From a checkpoint of a small transformer trained on Wikipedia: 2 heads of 64, a variant of Muon for these matrices.
MLP neurons of a small language model. Each row is named by its layer, matrix (gate and up: input weights) and neuron, and shows model dimensions 32-127. Each number is 128 + 32 x the weight over its row's rms, rounded and kept within 0 to 255. Numbers have three digits each. A neuron's up and down rows have the sign that makes its largest values positive.
After each neuron's rows, "fires after" lists the tokens most often just before its 100 highest values on Wikipedia text that the model never trained on. A number after a token or word is its count.

L5.gate413:119111117146086126174145144111121165079106072101144162144115138058114127120135093103135097088181067108065146163127127167115092113127158163114138132133147073125080105130105089135094062116153156133131169189111126090143079112150120105102117104158047136167142152108158164144107100105129102109
L5.up413:089147106123149100147197167120167133157097114076136144106064103121090150157164117158147168123175154073115108148091118152100132087099158121100120141084132076140141159139142091162136085123131113119186127151121152096182121138164128104110161159104112126106102146121088142122132104101080118094
fires after: "0" 69, "1" 9, "2" 4

L7.gate41:151136109144088076143088099114143143090114158138153117133061163158176148129110142129131095107138122150132152143135104185085167094145123143121120109128126115069116130110098145146104121150148133163132159121143096174143064066164171126114087147115129159135134138107130104137148134082063130169
L7.up41:110065192155126141108060105103140129192152161104170160103165123125148147042146103118137080193102071118082134128058111128126206174146123137111127126139112142102169090124181158159088154108173048111170079098101157166128136128112129142132094066108191120176147185135084136137127192122172127141
fires after: " C" 18, " University" 10, " Qu" 9, " M" 6, " Pr" 5, " H" 4

L4.gate581:141163148126153171084141102186130161174118126083190101168103216157122155167158145073161109185105100149133137099129150156102114092108143184150155132116111124072151198170164155086102145107092128178137098093097102112093131175168097071127083090137142211112100153162135062111140132135066114165
L4.up581:107141141065101122120138133190168096205142131130156136115119173137169120138157138111145121104117114147137099140123154109148119089149191133107095118118169132074067186158075135121125151110095162146147076134138175142178159181093110154157101117127116161130108107133109083178141107118097214097
fires after: "," 27, " in" 17, " of" 12, " |" 9, " to" 6

L9.gate342:128053117180071130129103098118089127105096122130139161159130162127112087156135125115100113111142120139176187072143078123147120136158086067154165124118114188137089114161160088104155128125100084129111156129185178108071109107122107094159116149107172174119137169137131109101101053114089114072
L9.up342:097114062171113130107180139135078157137122133181095122134149141084155093111141110112112167098114190106029104193108124119194077123087103111128127139148135142160138064131087095106151110099148130171087160134134145128128128156145153178226167120065133096142169146164115080119172172132151138142
fires after: " is" 27, " as" 17, "," 16, " on" 6, " " 5, " the" 4

L10.gate14:143092093139147120172153145139118100064179146127122097152156115117085104097121117133185157143134085157110136155188074104119115146114125205116079101104104089163103176180050165109132108204100143145170110094134147170149173156152141172075190153150166138101110081087162141132133142160107154152
L10.up14:099126128116197139100119135139120129127153121096087148130158139149028134112093166158109131098143130148103103118081153137119101170095146136154132142082163171181132158136141148112119132139100210103097155169085193163178129164154026107104213194116085143141095120107178170094115087132153141141
fires after: " " 27, " |" 18, " —" 7, "1" 6, "0" 5, "4" 5

L7.gate504:149166090146108146144134149128088118146159076125144125121142122093156120177151161191154136122112129109127082146061052172101153106126061084075187129095120122119161166108109105178094147097095125116115140048098150106138126177088101139115170149085062065113202116196058143180179113112149172126
L7.up504:167114127136057136128155109139094085122130154084196149148129147120110132139139114120146140136121088170152088185121152207138146188109134139130177095095146109156092112131193145029099120139117103111154127164096089139164120118131128128121083124208111102168158088118129173149169193126115094144
fires after: "0" 29, "3" 16, "6" 15, "4" 9, "5" 9, "7" 8

L9.gate514:148108089120148093127133095114145098128162140070087103166150113078108129111099103145178085084112141173114092116073153076108159137136081108150132153104164112124135138183148084108109132132130204174144137103088163179155121169187177145080118167182150127098094118063116124153127177152063155181
L9.up514:149144133106171144049126139176103189134135172085109131123188132115115152131135127134183149178113187149135136066093113047144117096096122094121135102110100139167161129123093091164152121180127136115152145118121158159112082157121161108124183159172139123099104083074165117133141131108138112142
fires after: " |" 53, " " 29, "1" 5

L10.gate455:135065163133205123165089141113103123136158090193142092110085086160092165144104168107111130184168165125141093152114124150154124143120181138145103203116218105186154149178193153142124072129119172158078190087098106170131170140129172100147126132167137184079103174142146140100157105167175120161
L10.up455:109084114119115075132131120124121148123126081155137094170078109204168091126159086126112101160134156133081172162122135105148085117072133081127105132169143098120084104124168118077138074162137122106143096133136116119069213115098100118131121127119155174163060134149150153135144145102159139118
fires after: " " 29, " /" 15, "}" 6, " (" 4, " Summer" 4

L9.gate349:132059152149098117171117121120176135142141113061153137188154103137080143138088127171136117155121148103164092110111113123159099114212117119060131156095105139133096112073144107094140154146097083126056174067145157138110195091127067156164114140139164141144106104072085073207148122174106090129
L9.up349:155103097176104131085144130160131113100108136087162119059142122138120158129147128154149124130071065080133101107084123120139166096142164075100104158189117118107130150106161127130179127079146103106072115148168112158145118147163141204166158095108170168124107156123136098128078171099105111154
fires after: "born" 28, " " 21, "1" 18, " born" 4, "," 4, "9" 4

L8.gate102:138130123088161091124105163098079127131138083170131156062107181092095110140149088172132092115135112083104143143139100197163118087162147166109123179192192116100094127172076101103083111108152116175122094168158131126165109098162140175187103118164117162108148169150131165129102097105109158074
L8.up102:129176138073146159094130191156069088116109147107121195106082196127162125088197123088122149137169125115125134120126109176108177088160107178119136186118138100117153105142109097114083119114134150149145136145136155097137135078173147162159133101134105111173108128145088131166120115087110163070
fires after: "9" 14, "4" 12, "0" 12, "5" 11, "3" 9, "." 8

L9.gate391:174142101197095131148135172163096090181100125122133112144121198059150086132172091178107133123128162178165191205140113137156152187094123072134129107103138057095125133133124139150111160103178165139142140142147134153097137116141124092114138130145185152143152125156176121117118145125122099137
L9.up391:195114144123130143119085175132156161170131114129150156084066122120166060117137120086193167061174176138141057089099118195130156115055125128179137173081131136142148128172091109103096128170149129178125122170128133051096110129088129168181075137164172120071108157187108169155177104174130113117
fires after: " |" 36, "-" 7, "|" 6, " No" 5, " financial" 4, " the" 4

L4.gate351:145143141103133133127161183178116200179118163161164154070096088140162115152115150107107135095040201110133131102076073078166088145147148086115123165106110116099185147104147139102154128137139081168071129068120098190137128161109124166130117121126122148090155086128118144125106160104171133136
L4.up351:119072212138118123096123111103124126153113158142163145116150196190164066181162071044143069163137140171144141190155128111124122169105148148159170095103110143124112130172131125048144158134175182096121110167097105182130118163117124109159108132055163155148082132123096129135126166132113165081
fires after: " " 82, " |" 4

L10.gate577:097125086179087157100204151114096202101095111192101086137145146084185181118163110057128094152120107135157120157087130153094195099131144075131144117088219099135179121099123123064140142075134111167142100159162102136171124181139172097059128105090108100162164183126125139147099122058121131062
L10.up577:173134108141133186085112142148159125209114105196112088107127136140155143081143092113086126120103113153134123150102212188125137131177119095129150149155168132074170147123160112082119144110166136084130085144093095087079145111131132141110137168182147032070115140170110126118119153132133179164
fires after: "0" 23, "|" 13, " " 10, "9" 8, " |" 7, "8" 6

L9.gate332:108168085169101105111107114148122119102097069105067149142164152139142138192119179137148073167129098177112157113190139175118154070133163120176158168151155088123086123118146079110072131096153121146140157152115114132089133141108108123161076070158117107141140102108167194154170110092088148084
L9.up332:182116141096133161104122088099144128070132097109158146061100120201143136133119117100154108143092132144103175113108148150117140090174173118164150138099133104124110106126132082144112141105136107174148154095155164133087107133176115132136152140144082181103074122092126130099129124118177127102
fires after: "0" 94

L4.gate373:105156134062132130134120099071125133128124118139069144122137075099176116122139156213145071124115079111134167136128153129132148100185127089086134127176179152114072124060085143119169137071170100093118127112157161093104199129121094092126128149105120199112084153155143116131127146161099086171
L4.up373:180100135046116073112078140168098147173160117114113142172150169128127163157132168130133131146150127165164156156164143120116131093137111135095085100087090153048174152125187132182131109120168148166105106150143167154114110101151089076079115157191123197082189165121161106162143149145100195160
fires after: "1" 54, "9" 21, "8" 12, "5" 7

L7.gate158:091149117175138146118108072130101129112125150072175131189107169129135055165147141071194107126146161184107142164148115065080122134092135107111119147100088154159094149106163096098116111126127118135117140135173156171175138128143141145138132112210147104137091088120150110137106151163145135094
L7.up158:111175109138077126136090127148172131093156132147136153195133152115062129061089129124117177129152146128114137127145165123107164151086082099101091102136157116128158132131102168138154155151082072129137153142127094096146120087155111120092092163103141091155110067155108111088102150107109091081
fires after: " D" 20, " L" 16, " S" 6, " W" 5, "D" 4, "S" 4

L4.gate604:128147117155094175137147089091197156119076123062081143175099137109116114144162148205146096182061132155109127102091076111199123137120113143142149109085156100070110124110126166120116121126090122086116147105146092150148176141083152111134089082107129136119148148153100074151136071146081177097
L4.up604:122123158152129168165115129130138168173124146151129120153112164093157077123133185161163112162090099201129090099105131094150128112120106177162124094126165085105132179185153132053168130188098191132091133156101072178103107166074133153094086121101120143066122136122063133102191149111155164076
fires after: " the" 32, ")," 10, " of" 8, "," 5, "olk" 4

L7.gate36:096140059093147126098092031104127207166079122104141117126158125136146103199128181130156195109112096077132113105127117176142117168169132112115116137188089094089056083134114098098168172105153146162156181065151112105089138165132075122072108042148101110102109123190114088139105133144147110104
L7.up36:098082142131113156068104114113104119111112114149113098080115148124093103183109175146167119156113092123056105103159095128154111076147097150080148167074158225117092102151111056144156109104155107133126127166144151153107180175136039146094131117161102177119076132129087157122126150095104155131
fires after: "1" 21, "7" 16, "8" 11, "0" 11, "9" 6, " Running" 5

L4.gate538:066136101181102178056183134087170178077103126107141175145113103161136122096168170104169088161088102105133149141106152146146082092165173137150089115177178126101126148107154135128142122065106082147171130115156052143146126119103165025048134087102149104129105137107126095145163148113090094176
L4.up538:152130173080107110122119102164120148151091196112106157151168153149052138131150115160085124121081172118150103151104089123119104191149210135158161136111118105163083152096201107164142143104158139175104099127145146131100118136126158130146123140133095125104091111149103166113176121139131123166
fires after: "2" 20, "8" 15, "9" 13, "7" 9, "5" 9, "6" 6

L5.gate581:141111066159120130152105122114121173119121105123110159135070126171175114151182153084156134081211103115124141109106163074064195093117125105095166118149132132154168098113045144104147126165134137176083158114100128083125135154143166133141167074122138108136139150132140146102165158182163095059
L5.up581:197192174119106123152156107113146096085107105124172172167106100144098147145135112162142120120091111169099057135048148165176068148079152148158153105169150116092123130097119134142086144157160144101153070131171154107117184103042188122137143141130116108162101154090105089106124126099150126155
fires after: "9" 21, "8" 15, "7" 12, "5" 11, "1" 10, "2" 10

L8.gate232:066140168152132141155122136089134121080156135128195133196124101113163156191121103119164178135131095130106162103107143103109143158144115098130157131129101173121080195079144153124151085058115156067119103177153110075145096158179138121120140205078161173129081102123143128132082163155173086119
L8.up232:102140109146131119129057130110140125070189104175183143152138125152108097177135165146114186099106093086060156092138135166146102172156085124164179134103181206140103176090110157146138114062129115066140120117134118094148068128124137186102119173121096189138085112126116108120162161167144071171
fires after: " L" 28, " D" 20, " C" 6, "l" 4, "-D" 4

L9.gate38:138104086174212105124133145179096125140078036098162161078113131142073136111081165151114096153094080144151126098110161111101170131156085169138192105094091122109117145088170137060132095109116104114160103150162125126062155132166151150128108176105107044146167163105053101160174140114153125097
L9.up38:093109125159176159087133159095152184097112118113164152057166153124119125135074169075128107152117128127141142114072188122074157139184125158073133186082156124067199091122103140110208151093130120073200098114144124145072147104161109180139125145120132124110145183125103111136110132088138143109
fires after: " the" 50, " The" 20, "The" 9

L7.gate665:151163124132139194118103096149163168167116127088204147105109118104214161124116078081110180125135114121160103095177209127161121104128116138095142111088166135109125060049173156131150151121096126157130122099153133128144167097122082138132172116135157138176036072106177148131107142143125166120
L7.up665:161103109140142125094136071160132157121142096117145111096228141114151153107114097092120082130149121147163135126161224157140107075183118183076068088170118166149143112102171130166160073114109157109120094174130144097105125151163062153111171209137187162093136106121193149146121108100128132186
fires after: "9" 40, "8" 11

L8.gate315:153120129136130140138194085075117138085139141155155165076093113158095117089166086076153111133188180134079148133174137114104117174096129133055137164116117092205110120129113139109144138143144110086103150188165112126112126128167163088120128099167085132162143183157085145118114105168105113083
L8.up315:119126157149100102113110154083148132122147132164116118146132091107157079150120120138106042112138133106096162047168201157100129155173101084087149213172117137136168177143136160103190130197157087095176130125140105103191118096133167128092138127141096119183109113169143092140180140153123108121
fires after: " (" 21, " \"" 14, "\n" 10, "9" 7, "1" 7, "8" 6

L5.gate118:101126169179144129164108094155098100113064165120160141140107177125110136139114132123126096116174123138147077141124073125120104111077078195106119104107127153090057133124119120117171154155121114142108076142148111095076110132131090127102083139118100149086199146103064143190153147116148157092
L5.up118:160130118115086162111093084191142180147129135124164163071078163167134159158090053132110186100124117091094051114145120128096155156055095103108102164101103194103121097168148109147147148162187160150096071098144129170141104163131131146176085139083139147106150139087096117141144091069151161095
fires after: " " 42, "\n" 13, "|" 7, " |\n" 5, "===" 4

L4.gate575:107161079185111158149156168119146209141172173102134093132055079075131149177110100135138120185084115110106147111085043105169140078164137155104140086125103131135085132135150116093151183146114081108115163149150130100121120139148125114112141123099171137057115160174097153138110082124129148114
L4.up575:171132040206137149131115129115153147125134185142130075111101096096079125142079092104137154166118131142109121134093087098179111100127115148080115140052070174119105096160144118129164138129135092114177130152109123116135102187151202113135174145157195137117103166098142168143094121190115097127
fires after: " " 77, " (" 8, "-" 4

L5.gate578:098082130174159149181054088191141112160090146214151170131126127088091142099137074161121066089149083142210126138036111096117136131126091081187076166120119130107076140088139117175107184132174085131175128123115142168140124113130131114110128165119086108180138084151109160126112122109190170146
L5.up578:138130141125123072106163072127171084142131100127117155136115173155212098165150152151156125066120073107112130128187159136115166117106097096147106121154128163203148105187115130156156125071142184150153116115127095129175122167128092184096154106148155138117140119132135148135134168148163119148
fires after: " " 42, "\n" 16, "1" 14, "3" 8, "5" 6

L4.gate194:125128118134131040118158128089085110216155157102105135093152074121101084063077135129136143109177148134158163173184105098119120131110161172154133170161104129139149124126104151143200139178130122121136048120134064133134099122103146151139090139139115079084083146069106090066127117114133107139
L4.up194:126107145077079058080119146107174116098119119083093099079176053160123076059077147111184126145150097161120100183127121140082135166146150120155095184141163165116190100168075126198184144146168121119159062146146122135084086191156089142100183163135116112097092203080144115124107138167098069145
fires after: "2" 32, "1" 27, " the" 4

L7.gate558:130116146174157067102128177088149058062097161203165088147153182168087085084139145138128151119157094190115143092117100100111110116119115126163174162137145173200121101064099120163154122169112136082087138138159195153169135157106112085078148132139075170096122167166095129086126117163171116108
L7.up558:085180162160124107093162161109159145171114104168159164172119088090171077175124089166178142134131140136147106093114092150152163087095121112085154152157193125165148101090079122140089133168065144164150116086126124157145094042117116140115142096140050096071083138103093078093073108135117151129
fires after: " S" 39, "F" 10, " p" 6, "S" 5

L5.gate193:104126158104119167157172083145093098116104114099136118098108128121137133053107089196120112126101161027099119144088097167124170086145121158067107145110079154082154220087107047111144104132117085135100148113147120095117074206136138050156085095150109129159159092101128100138120084091126133093
L5.up193:127141166119076138127162126119145094094123122102102078072150146065112101176136059166155152084132086072141147160143116126126124121167091139127155106169183114127086091113136159097100165088143114116190043111135158142138082152159046185095181090103057112122133134149103110154117113141151144055
fires after: "9" 23, "0" 16, "2" 15, "7" 10, "8" 9, "5" 9

L4.gate90:113144179179126114108121094177154140086113121082124147159123217190112194134167155108165089085159165123168145118104129126144077134128121115094065170093168091136174047159112150113126059111099126143085163145098155125096120170171078142158131117106159107139112180123155119114132140081134115134
L4.up90:130118180118079075116122101167183071074127132085082184174144190155100154139151136107128119085138108128150159098045134111178100115119169117123116096123150092121155064129167149112144111108091147124122133134095141125128135191159153217172162161154180119125125148086146098164170165097126089120
fires after: " the" 22, " St" 9, ":" 9, " M" 6, " to" 5, "," 4

L8.gate563:172143163145154186185103175113155078086169104110144121167087142093068171104128161144081182086103109191182168135078150153123158171175135156118182145144148142117120079136087144100170175096164090187171128118107107132143125090134198197134151099121163141147169160154016097119132170100156203122
L8.up563:170199115156109134189115165174138041145146111130097165109078165184121135084124110144141127136152099129183093086121091142092158150149150149070087157154117086096130166197125193150159064160097158178168169098087163114115151124163116105143154089104135141106175110145115132133116201100124095143
fires after: " the" 23, " The" 9, "The" 8, "1" 8, "'s" 7, " a" 6

L10.gate363:133066103104192131089114110166167172130140125112162166123176110097207124138107127168098078149126137050147126100132115120093154122125112128081127137098114155133092122130119102170098171143153034065115151103179147103159120128110110144115136115130123122103118146073176138115124057153093149099
L10.up363:109098092135126160131094157145132127071109097114129136062134135114127142087139130143138137158147131128117085076066099147156171103153162102092139118118084172086074154147140163160153153134131172109147148118178115107084072154137122139141110144126144161104106139119070147145101181135121131119
fires after: " on" 27, "1" 21, " " 12, "born" 8, " Br" 4, ":" 4

L10.gate263:109117143109145059149088159131146145123159126067052046141089108077104129138147123125164060107151170162117151110152102136105149120185105103190122153143082131064126143137130118126088124130141105107140115115107087120170190118173192137104172127142165157106101118155173097112122121113137147208
L10.up263:154193174156156079127187159167127103088147150074121145147137064094090112115122179120090168082134149075145123070134113120108155153074131111081090120104144191097178092133162148118107106096113130107134135090099150162146097184175134151147096108119103178113139129157086112106130140117094114091
fires after: " " 33, " on" 21, " Released" 12, "On" 6, " |" 5, " On" 4

L8.gate198:170108122111122125111133131178119158150097102156105183090086089141144112186098134116065184122124111124142130098185132136084143137107100137072168166164174093119101113106108123115122106125165122122087108192094050048044121129135184137100155146079137109149166040092137185105137130140169144095
L8.up198:182104109075185159085133099120140114134087130128133143054145129104088136125103141098065158152130084111112178127180169151153156141178132164157141175177109159103154126086060106159069120157132147071109138118166127057046119160141146091082195158112131095055087082074119167115105121143134111112
fires after: "0" 20, "9" 19, "8" 19, "2" 8, " c" 5

L7.gate649:135136176141142109132131169162109076075131108114177108073116107173141068174094156123132126133165081123143087141096148092108112094112118136160140111188136143136130171130143169194177170159132150121132105136136160093050107150120092158076156113195095126152106098153186178176115141160131095108
L7.up649:194120186114138110107081078137145161111143161140172142097106130210146162149099116131090141101088112187170119026113161083105107145191125136101125124139108134150161079096084145178138129129137120100114060145144115160140136112133118123151185159130155151129138173091173173126112103064068060148
fires after: "9" 37, "8" 35, " T" 4

L7.gate403:108126160129149114197071168122064148159125106115088145046112104134123089140110106124123111067070113086169113112093134142097140156139069146116129136167123123112158106170127145166180052102145117158098161164170098139117147103103112172089145139162081118107146089102131121173111151106156139136
L7.up403:141098123120169142110071182150102125153126143091185147197113199154130095097152094119097113110077137087152158100090107112171150168099093107138085142139112181131098074117111057091113112156125101147120149165113064126078103115140128151092114114131118082100122144146064179141086136117079133132
fires after: "1" 65, " the" 14, " " 9, "\n" 6

L5.gate357:131184214120122156111198162166130141090131143103190192136099151152116100174153080133117125099124120043096095147087120090134121051133140106129080123145111107110129106108149095179114112103075127109137126176162118129112172114084124093107120102101053198161100144146130151128124120115075161065
L5.up357:090167125111100139140192104115110148133128091098165155145082135160146118170152120172115156178151113074088108124118110107123156097099175082150139104130159070112086081136109119096133109114112159129086152082200146102078142123098140123087113112139072105125143163158164135130144132099137102086
fires after: "9" 31, "7" 16, "1" 14, "8" 13, "6" 7

L5.gate537:124190057084191112101125180144150122134126061172163130085168160145073126191143153102128084052093051111068204165153156163121141094120100111104166097143084100121078157136082120095145081123111177171164070129114143173109097154181140125153138096141162146066121081157127085136101134134060076137
L5.up537:195108142153132127130100156142131132177127132164105094094117104162171084218175079104070096125152132153171223169091111094086154128113120153117172105200168069113105143134106140082148127200155204137144132115121082138094125154155130125162112126158137148139105120124147107136082129168074145113
fires after: " |" 30, "1" 11, "7" 9, "%" 7, "3" 7

L7.gate679:131167070052102150129161127130137175119112170083043137118138122109139105164084083104151077075074119110127127114150165140073125123224071138115145141159099108088129074146153131164053182134119172102094133111124070137058128157113111110098123074144122218120094129108157130138130128079120122162
L7.up679:119077098136114116074156110169125106135093091152099136112148172167168114123111048151166089124128132121119137108084167154133123135130110081107146074120167162130118085119167125166109113082117162094090100122190102129132111099077104148136144174186080129186042077162115122076104088145111172131
fires after: "0" 22, "2" 12, "7" 9, "5" 7, "8" 7, "4" 7

L9.gate284:119077118123128172131195149103117116161136130141133069153163116071169171144068153186157109139142155100194138165152077130121138088113118127094105122128082124122164178125096161083138163132138143112098112116151117172161108186086121154174084123148092097059110166112108114135105139115124176139
L9.up284:121113058115161128125159155170175110122116176168181104098104124101109113191091181090165156130135115144151104162148125164164123124172139150108108078122088119096142106083168102102075113066127126103077113144144143174133142139151125173133128128109110125097101093090141126145141093142156162105
fires after: "0" 56, "9" 26, "1" 6, "8" 4

L5.gate535:135119169153121158149158074119114128110107148107089171120119127064090175117079070110146122071112106071092127116075122112169128198136103136109101132130132087134117079129120076112103122101123133081090129149140086068053138146097147115067156090208115130084187145071145143108075093100125078102
L5.up535:114145115205173147094122063105109177138143105099128152113124095099059116155114151096117111157172135067074105166154130133130110161100092045118098115144149154128073134138146159121190147167145157122190096093151142126130094168162109042146107130117210093140124180129121109157105144194101141148
fires after: "." 30, "3" 7, " (" 6, "-" 5, " \"" 4, " CE" 4

L9.gate13:126151129126076142158189099126143131118116130064086123127184097127109153150063115109121073097108105174040079132215153150131155093062113141133147087158113077113090136126162136139151102128117065174125132080104183086124123122114142103118096125141092146141129117119153117118178155133113063127
L9.up13:160170098186155146147100103104183063119149155114123106098123098082160114137082144138188066172150132108099100067175116093119135107095123139148114138099135103181116138155122158084153117169150129082146116062122128113116122129064097125121058098145107075179137130152140070146182135156084089061
fires after: " (" 21, " |" 17, "." 14, "2" 4, " " 4

L9.gate648:154142134168190160106058171125132104170108157143113190093110243162060143115188185123140103168153143126138102155173143138162112135196104157123146106129121117112117072122158110130086091082073108119124124149092151075141068169111143095136105144123112162104134081129132108156133142085129133086
L9.up648:192126126165156146100073186115120094178149107160134145134127169067107116113193182081170110120132131117139149133159118123198081170116118167102140125063145130116138094119126113088125168110048152139117187117177154070183053123127087126109090128130182136098084138149131118151090149091156153155
fires after: " of" 23, " the" 16, " in" 10, " each" 4, " opp" 4

L7.gate387:137123121131188078110097148154138130139127086151115172113131133128149164136069101152136179090124109161082118111121084136136143157089161102111129144139109153086080099122160133056139067103140148111143130174153095062104137135117079111185118173096182055064159136157125038107130118119127100146
L7.up387:127119152113162120137135204113077152083090052144082132140164151219175103119130138163135113136100131122095105158119178136161110118141135134077130135159080141126137101118088175110157146094153111108109182140165138092080122147158140223175141158115174138189223154142147114159136135128141065056
fires after: " the" 70, " The" 21, "The" 7

L7.gate397:073123115165154085123119162126160080093156150083127158173126087153116173084142134168090171104155125106097137168140144098086130165104130085096103080103109201150086188071156109145116134167098115067108153061159179161085140106142126146129139141107130112130106184160150100090106106180144103152
L7.up397:067179162147138091108109133065182108108179128152130137116119121147176100090125141119097151153126156151165137083129122086105186151053074168159128105133106171136072108112121127186138075178156076165107120107127148139103127115111122150057181159113174087122094102153140121129129126112096122128
fires after: " S" 20, " R" 20, "S" 16, "ok" 9, " P" 5, " G" 4

L7.gate204:127124084155121109141080134162135092133138095143199153086145243127093155072157140112162131103155145113121117148061113129178155110119058091122096094134100119070136141120104121194055059116102135121078089124081136145120142150129173120140097141089185119078135128133111134164056184116111091098
L7.up204:125115209139123176132125136126146140123136205155086153110150195175148170117111100163145088164070122134154207161120170123089168136159099156114108109062147193116148105100211115142129077123138124097080116113051093121115091131084077071088163110117135118115142080109154116079101123135141135130
fires after: " M" 15, " H" 12, "M" 9, " Ge" 8, "B" 7, "C" 4

L5.gate122:163103092150106108134110092059187142123106115082152118088145143123140116117097111179090145093145119155156123141147192134126167093110140101114153061104185104158092123175092113102119167122120126127119122140081059156139127144126094185066117151154150102136081098117088179188103164109131114130
L5.up122:135095112077103116115145060150142183141160132133143117149152169132134137148040115134111170106106175155164128181070166139097119174062084128112178071083124083165160113132108120064127145131085133146156136167084131138133145142133065179116163176144167074114127104183084142111083074099137089115
fires after: "1" 21, "2" 16, "3" 8, "5" 7, " the" 6

L7.gate651:127130128103101160123176080146146110127159104104095170151133139139133123116172119173123108117107132084118146079092087136181165157074135157120139185149131057089117127166134112087159106159145117136165193205164134122096107141103124165072109139157120064161136117136177125147151120159223112069
L7.up651:156169153093143136144189181127142168137083056126095133074157116126126146120067106121127107128129118106133121059088129191121137102122063170111141078112093179086146109105111102093106135143114153150134136167111125110114130135121116204092141170140075120115172151180113117141121153138014107096
fires after: " the" 29, "2" 12, " his" 5, "5" 5, "0" 4

L10.gate395:071195149113143177145137124137133136081104065161161103109088197105116144112105085092151152168099079111106157095171077137144100112150120175176116176094114170099200089114152100116101136136179143095090147126130123146173156077130138130150163143115104157135174094085117176116175126174123183115
L10.up395:066103063069080110154147186117164139118178074160189080138113101118162089074106156082202138137153145125157135130088137174118099164087106144132134130093132099136169082175138171103089119146166110115143156070116056187123110127106110114098143092079158104148094045060142148120148096145116099123
fires after: "2" 43, " the" 6, " R" 5, " a" 4, " and" 4

L7.gate291:127185107142082116163066150163149132122116099161139113121120200112173094116092096153146090152150124157111060153137161115097124095115109131106148144137160136071100129122068180107137199104129071109143132124145099103119147118148080084125073110146071114102135129098121073153155177098101074175
L7.up291:166133111094076181121090184125106114125119079127121161100129152152103121092148150145151153145062151128127091163132161104147112132145077172178104167148127091165089105046106165107121124120096138140135134166121133146126139130142120200155165134145092108153148153156059083103127160091097103158
fires after: " the" 37, " United" 9, " The" 6, " a" 5, "The" 4

L5.gate460:108151122079132098103103180157104135170162050157125087151117134102111150195124181086156121133096141116095112125162126116113102087082063147135156112108156108193138142179140076106030083108139107185062141197098155122120123073162142141101137143102158149078131157088137198093074124150120127145
L5.up460:099123144086147144089121163151125162172134102124095114194158124107189086203148086128125144110068169084121137159091102141113183083147113155114123168106121147181207149123138094076109094120090120149145144081076146113125104102168116110169139148089141129136118120139104133175139153152086152139
fires after: "1" 24, "3" 18, "2" 12, "4" 9, "9" 4, "5" 4

L5.gate572:130148120157149131056115148169144166148115091134099135141118150109105113132087136142110145128086078144193157110075133132117114128205126130080116108142104113090174141111122092157135098139068073163124146122146088101130167136120118201109165130140148095106117115186103089142172139128104117119
L5.up572:098147104081162126081094136123127156127154133115130138116139186092116155118098147156071120159104075127167135066049111098125128083204156129131099064154145147051169174128096083136147132133115076085122132139114076120105104143149160132116095149138152092116118082156088050169183172073093146104
fires after: " the" 20, ".S" 19, " of" 12, "," 6, " a" 4

L9.gate508:136145162157094176176157100144135139140129195092124148112079193122125123122142152094142097127120153179144108118115093137140073162149067096078128138126127163136168154187137140084180165164115094142119158168101160094116136108160101156169126104159159144140120138146109168127153095129129125058
L9.up508:136099159162124129167175124096123133116121119117094149148127154065088147139094088139150169065130119132068106067150134177067095146078074111178129109137103184166130118178160104102141130131185092155152158153148078121147114134144118087096116156115139114142189119073142129157144150051087129137
fires after: " (" 22, " \"" 19, "===" 11, "==" 9, "\n" 7, " *" 5

L8.gate437:157138165124147078078156179142071123100118092150158142135128149151060117126107105130084113122124118113124086100140120143081155120114108105077132094112086135138113109141078080122119181118191129126125190116123088110151145111152125121074189155130121158149157086080125108129116125141186103062
L8.up437:085066096110118102142121106099117161199133145127154132130129152162140122137206116108186073201151154130058158123153114134089087156113167139100046145130109190198109148181220150146145098076148155156178180077113154156152147129110113121176071127100156101124076126145146108123186154130088096054
fires after: " October" 15, " on" 15, " November" 13, " January" 5, " May" 5, " |" 5

L4.gate521:113127172104163128087136138053124107093095122136104152117152127051109111150101115136144096123173127091076074170131152136161194155107143169115131053137178118185117113136113125074144130119168132148098129187159143130155129104133111105135098152161124161150118132014210132148073191134079121118
L4.up521:109175050135109126149165115145065128139168138094139164099133111067122112148133194139090151139138205108129119135169141099175153151138096109062104138088167190116108139157118170152079083143125183140151160173153118097157146062116149166169161118100113104183133062150124119145128154120139132172
fires after: "2" 29, "." 23, "1" 16, "9" 6, "8" 4, "3" 4

L7.gate234:127140119130178185197064093149074093119153123108114141115193108132069102110139139133150166123071099158183140121143102103119161159127206173131187168152124139101140150107127201149152145175125097097134164135162102097128084113105150071124096125071124168111148162128087120119106132127181110151
L7.up234:153156094150099144142135130167062078097162163123118087088098118142123088085121159103156133113095099103133125112099180188116100108020107093106111137112111178118186085142130139068199075080179081120201160094150169149120157160086104081075148134071125132140084130121057118138120140197151118128
fires after: " the" 60, " The" 5